Weights of a small GPT-style language model, trained from scratch on English Wikipedia: capped logits.
MLP neurons of a small language model. Each row is named by its layer, matrix (gate and up: input weights) and neuron, and shows model dimensions 0-223. Each number is 128 + 24 x the weight over its row's rms, rounded and kept within 0 to 255. Numbers have three digits each. A neuron's up and down rows have the sign that makes its largest values positive.
After each neuron's rows, "fires in" lists the words (lower case) most often at its 100 highest values on Wikipedia text that the model never trained on.

L5.gate310:139131148123155143130140094084136116127128111136138124111159131161119133108116128150134127130126128126152157136126098171139087139139089076112131126103129113124152109082136149120109180106155131095141150085085110133157170144118151081148131093106087134116141162135135113105131140117142127137158152078162111106143140163092159109091112118117032131139094135133108159155134139114127102077137147111130124136160114169171104122084135092139126157163116175103107150170118134115168165141157138109113103148155129126103139153145104145120129128111160143152099159117135157117141109086122120161117130117123134174077108145059119141122169107156154120141144109137124148117119164119142139152155
L5.up310:111161155155144111128128148092118158103152138138131080146146144152128111080158108122139137167129086108091132164155067130131118105134126134154146159132147134112093119105170149163100117117173168087127107142098124106153154091077135078126166108142138107148153137099116145136150149091119132113101107122132098127100085173128190108159134087101122170185140134120133099154105125100154150101138139102132133107119106108142117149143149114135141095147115134099158133156138160130127132128093167148133136157121143122124110155158142156099154121133134143159150170134148139155158158133111099110076130098134124149134146120128144166101136126135129144130119160175134127103053112113155129139156
fires in: "he", "she", "later", "it", "then"

L5.gate726:110130117128081112099128071132110104115144127122108116167119137109120072108122138125099089103114104167151103082126124095068110132096152122115123122179156112064125135148137107139141132134125114080126122141123128124129127142124175105143172167124139117119134113132144119137103112117150154132117143129103104069145108071142110137141166100090136172160096110071107115141128149118100117153086082116153127106103126112122161130130122088122113144132154142133155109136111135152125133136130123126139126116104129124077108110107154137124100100125201103101160154108158099140148150095122164127086120110098118103148122134129148088129153117162117074100179131120128159148137095107156090144124
L5.up726:144116111130079135105126141147171138115099078117103136154149149123091113134159123152129108106128109123178122099132150055134092094114138148092090123114157089162138105121125112110165143158066069159116140148118110102145112139146121165134082138133110132118094112133119145166157110127130118137116103132152144163157151099109117122146113094130132083134120118135119112117113103127121141124090100126104138092145097106109180135140124130109153137132171166117112130141126116065137117096128133137128122120114110153143153171112144072099180108132116085121138134127125133119064137129170157084146131161116167136089097092103131092157127126122118176104124135112113107131116147114077130137121
fires in: "by", "between", "after", "for", "to"

L5.gate269:122109109119127109168172130129132158119117100116160138118144113119113140098131117108163128124134150101121163130130109096104125102080126131094102102145123112147105187142159134086112090157155149118099156133106123149106135119094129086194119171134140165120113093152064136165148156117093119139145086106136127119111114112139167133142071104139149117093104179127115123100139080127137172120131121127123094145106146101149161068100154154124127091109113104131105107101152099122176147158181142148106155094120079143142114130095124137116153113146155114102148131126123145166172160132095109120132126102135156132120139127148149128131098162131134096106143131110137150164168094130139138147105
L5.up269:143151084148128118121156160117166138133115097150138117164140106149111090177153118105099153104129125113130125145142121111171157115083100143133126117100115141122073124128135130125115124104115126112094156067110124123137150134113107130129104084137113144148112136100108135087170177161126116136134108136084114117165133107090112125117123137109105125132147102159128137149133158167224148120128070120099147158156091117135107151129111127140108164119131159112099097098128112139175125114105138102124123135122119118139113154174093100132078143143137095152114140132148186132104099137088123098161168134109120148132125141130133144130155146121161087145109084089114117131165155168105174123149
fires in: "is", "was", "being", "as", "a"

L5.gate307:112155110161130106099148121146169170134150110138136183151083125104161128119127145146122117137127061165158115130140121100119129115108143137094131126137117107140072135156136107138057141160140124100113154117099168080141123102068096079119111122115138135092123091149150108174122147111144149151128091112096114149139111102127113117147128119092141142096140143142108117153175141126110165118127128128172085109183111121159176134133101098141100135090160132167119139109138069162136146125154122085074131127109119113126136158096099132151148106105127119098146097083118158126109127142135130113100120111124090090109128144129127109156130123142138090147106128084114137100128124151125122101146
L5.up307:128176109116098155127143154099121115148118162160119138129159153166148125141102114132191107132140126100121172141105150119179115143088110102127094135175137149087110181136119145098160149115161103053178163115133122121120143124172133114111112099145141138094115128190103143144164150135145076169168123131115115142121128134106114125168158128135113122133106120150091136150097126151137156143167131106104101118128109140186109145072139107163142089108093140135110119124085096135136155146136133085143120117114131120147113120139126130134157117092146153098139107121142140128112163122121080172124120114123075130099113118098104144175115125145129099122114115142156123115144117090103156132143
fires in: "as", "to", "from", "the", "of"

L5.gate491:073140100174152116101142101151149116126126114135121117087122135150139107136124120099176109132136076131156091112069159099113095143134081107112115144128139109123125131102095158122113064110152121138091128110144126118124131082143194139111154125104120169106126127145106104146118133134126123139133086100117180122132166142141164103126122110109115184146062143147121131144115126118120169120123132148093134093105121128163099085121130074172149125132161114109112113156137148128150131151118106125161134098139131093100090144133144112120154132145137149142153130171114169120108124107159121148147135167083115119126117161121114183160112136154125123149076162126092117140102150139130088119146
L5.up491:158111132167152104154157130193149138157105164124111163137100114165146139136076125069142107087105139128155140132133131136149095140089169102098143132101138148165101153110089112129147140127108130125132122119161121141146074128132134149131147110086095120140137156111135111136203133159132162135146105097119135074116151137127158110143145108128114169111103127123090124142128120121136152120085149113148117135110134119109096129144100129120119110070113134165098110140139134123118118115095135129128174095117146146125118109131120072149120102085125156154106111102144163114067099109119132135183165132115110124142133123124168110154143143129125121133115167087111096139119112166070081122165
fires in: "which", "that", "in", "who", "circumcinctus"

L3.gate471:107165114152107127149143116122161105075141088104129161165084104118166151082146131108157117146108130091137142186120086109113118142130081107132113084162146118075100168148161126115107115118117165124138121104154130109138080118142159094137115178102120154120138132139122116151091099113116118097153119123145210113116113113123136159195125123124105140089122126117100126119120112095166149099135120142143123118121155095162141137121119173096100103176116111135144085122122122152128110147148140109160131080094099125136116130119140124091152130142124107130103159116143105134130156137131159130157145130137123119153109119111121169111156104166125132130112146140134162043098142127111110122127
L3.up471:167126157068174151120138109087093084131130122106125116144155147151125127118097112115158129117096098146106096126076149126122128121091138120092118121180119085128155124108100096117123121109112100138117150126104157088076086103128150150136125138166134166109118120176135148184170130114139111119099119180136098134149161111166099092102113096092148098112131169114134124143094156129148157146126127149144133121113158112067121118134127103134125091110142119101066102151144108114110154091119145133147113126139127176138131136187115149123097144109131107125122121090126118146129104159102157099120145145158120118089145139099152115106120117123124094155097078138128134140162118124106118156155
fires in: "that", "to"

L3.gate659:100121099177136116147091125163104100121146159115133117142115156145194116171123137139151095116145124113104130142164085153151152138138133088132130146137119121089111134144149166141118122155159140112103122106145141168161120109116124097088137144065133135142104145138113109112119148126149123105177106100126112057102144154156157139134166151125091189075154200126118090165124110135171153122127141159131139144101112137165112120121135140148113136110127060099136113103153149137126144143119127137137144165113107157122154096130101132111188117126156160124124135112131150122139130138090160109085123103123117148149143122140072158136143150189147109138109126113112135129112137110154120135131
L3.up659:156099114138066117136141100169138158146093098189116156174154101113121090118093138181146119091122171151150139150117151108088134120099161117094100143141109117131153116126122155132167152095075099128146138137133141126113152143172166107127115150113121125124095122165136105163142097144148118079109148143145121127134117156146099143109108145151125094120122116162093125117133103087114127110144099131101111169125121121123117125136122132130170109174149161135150102109120128149177129180121140167159128083124144151120116134154123152093129106127124109115157103122156074130149131156117117137153049123159137099132134182116133081107115144087108129120116137117150099119143117113156125135092
fires in: "of", "initiative"

L5.gate596:120113106113098120118128103167147143161137136127127193087144150179141153156104139103149109084147109120138145147161127118137099121105141089146084107110094148100074147106132103119111112164141105098096157130130118103090147107133113101105116169101125168133112116130119151123115121120113151154126092118088126099124128117118114106132158128152144156145133173124076124145145136148137177140128125161141068128147128145149147108118123074124147143085128131157137139090128136156136127108136103120118137151109154169156177142140093094141131128133144122112153075073091171095161140113103090125106117128103109108118142165108106115164133120181141085149107116098138115105165180145115139120125
L5.up596:113111119152097112083134099113087138092159122123114121136121142129119109153139108142124129135127069139114142147112126133131141134091122140088142088146135131138105138112091124169125147147141091096113166092119148154148148100127146162113130154119112124155089110179129173109159147100120120103134105102132111132101125086144101150164161119151150138106220157118121089120113130176139142087138131145098151097143163153123137156115189118143133129086149125122119135155140131111106138139133162100141131124109127136116175156134092120137148124104181117118141119126106133157117154114166099155130108109139131111133100122065115041162103120136112083123118173112170118114117129088119132136109
fires in: "of", "as", "from", "on", "by", "scullyi"

L5.gate222:129156163146128144155124100109148099131160131186159106117132149154142147126098155092153124141127087159123143149136119154160142147158090134105166105132121154062143142132166128157123124141095180135098129138106151124110137127136163105132184148138188116130136185141156102119066148117112117111097132135142129096127119122117157157154108098101083201143135144132133132156145147107141142104127155101155100156117143114186126123179139119163132096141142087132132147100141148107152118139125131110143115145155117152143061134140105125105103120121120116147121133137145135170148144146109140115169127143160146127112126137108132118129135153154158100127130103105186104107147119143098075150162
L5.up222:156146151124160132079154133124168126122120173149123109137112114163152164118123102110149145130127091159068103123111154173151083168118106084117149114148118136136129106108098126126125092108146152134105151164127161189119183132138164127121131118123126159111133146154121133132120138096126140103127116136121145133109145136086123050106106099118100109137156138099123125112130114156098159102133197142112147133151142128149130089141140084168126140137143124099125107140114101122151109142087148110115185136171123151098077110147154127091127149088142143164100151115134139138085127131132138122110136146159056173104159142136115135142162167150125127104138126105153108132128122086131144140125
fires in: "he", "it", "also", "has", "was"

L3.gate50:087157132145158089162140108108096079155155121139100129161081129210180111139106122106096136118116150104121118126120139155122118130083095101157133112136121090163118119131146140108110110120125109108155129114063143131137145135112142123081090124118085145133167111149096160117142106127155153130161130137139113129092151110125129155164109138127120151181154109132120158167135159152121135130113160153133125112108158114135162101099153106108112144124165127134109164121111090109147148141143144083124118124144140129104126135119104101130145148114110121111117148116062175133142119103136109145137148171091137176087102114142116117099135117193171123135153127175089139145125109131171161127125
L3.up50:154140180182158095146163128108096085150126135113112104166153131209143149153110107114110144104124146123137115144157188139140124145115129115141153136139086097137090130110136135115139103137129129150143133088089135132126149129143144155114093131153071127103150112134111128129155136134150155149167167131135128107128149120139099115164120152112157127166124088104140195120130114148122133161125158139179109127120113098159129108151175112120104154118153136106115140174121082116141128112101122096125130114136155111105132125133091134139108140124113146150128151104101179093098066095115114114105142149118137169073134123122116137092131131157135111131144097139078108170149122106171174130120
fires in: "to", "lost", "place"

L5.gate341:113177138112123160112146098111117137076144117134123079138129165110119115105087131129170083133104131114116078132123086145103129137123144112132181102135141157064161146131150123132118090121137114132171080140075139136106105117129142111152133129122131111110146127153076145156133153107098121137113115155178148107114173101114154135128152110152135123150157152100143130107134138149143137113124147166123117138069164109147138074158137084111134134107129137123110135115103109141142101150153126142092104148148130138134124146126120085160149161115159141120074159093112146143131119121114074124117132133116112130134123077120167120111132093169141109137107162108169170154206156106115126133127
L5.up341:159164124120053114109149138107142140128147093134125102134094135109110106119129118149111118106093126148130087125062108107119119109110170110104116123165165176055142139104152173133149108157159136122171093112078103111149127129080163095093113130148129144154124118165084150163137160112146106145085127141146181129130163094121117117130126147096153115130094089115107137094138126111117151132096155164114133119156148109140106130129138106108128142125118105129109086127136158117111118195151143148137124099149112124125130145118118123130091131106164117106096153112120137132126090095115129132094117115142119090069125114102163137141122139125126149124086160075149123149130139105138088119118
fires in: "which", "that", "to"

L5.gate358:108150124156132103116157090090125117140134133132138111150129134182150095131132122133133141088113085153148105136113080140153100135153068073109124123103146119144147110122108154111171087096159119116154088128101157146137170123129159133107133098105134170152100133147140104091104116125083130154114137143154127110129124120165162103086111103088122088102112117147168103158118134120127146093106155123130163145108158126107111102134120121111155091125142151115094141129105130141143164139123121102134120093119151189088081124162166144137160067143122100131121102115156118156122148154131128168120098138121109151077130148156093144130152169136132111108179128116115115156104150102151096154159
L5.up358:123127154132151085107130110130109118136136122063113104168170097137141105164108073143120145122138130116151124104134151097110161095121114096138088126151126133154107086092097118113111047139138125127127144084106097173127187105105120149109088135122127118141152096150149140145153150129160103135101123141128153142150136123119140116119097144083145129177154110166122074110122128171097130118168126126135158110136139097124156115109112115102135120113130097158125156139143136139139132149123125101075151115113119123149115125128108155120142071132118127153109073098147148166140121109112096118126124157117093145145125180165060123090110152154156118157114153130094149153091130106103120118115
fires in: "and", "he", "had", "she"

L3.gate189:134122095134098129146170124146106106144169138108142116131148152171113098174117152132156152135128127064169139154121143121149147140120083091102145136123081125162099112088170135129133102126107116118111128076130118129107148122164120134103153125102145150120113124104157146127153183123132130144109110133113116050123123147142147092169167156117103143090119133102134140148123130165106155129085196117146098103141112137169149107109081142109149117156140115128132155111136148116128148086133075130097137129126160136160136126102129101102151086094122127143104109099111156121131126141165140119129101123104120130128133139101139115189121181110153121135099125104124095122137099152146064098154
L3.up189:175095158121158122170133111139113109156109114145152116138141118137131089154113135141109123165095149143143140165109107128147156134130163142080117156119077125126143102099174140137153086140143104120148149123143119141103152134117121132100154154127152105132122148131169160172146132124124090095081099112112094107156158155153092114154098150096155144153161142107153102127134139130146171122121167121141127121127122120173149118123128121135148104124141076142157134103120142121109112154139111167123141098117177116152135130108140116105156089137104141151127134112099120190135178177152150148167102119111143087097133148131130099145101163096113120164064172116109078136115137187108116108142
fires in: "grigorovich", "figulus", "genus", "circumcinctus", "made", "18t"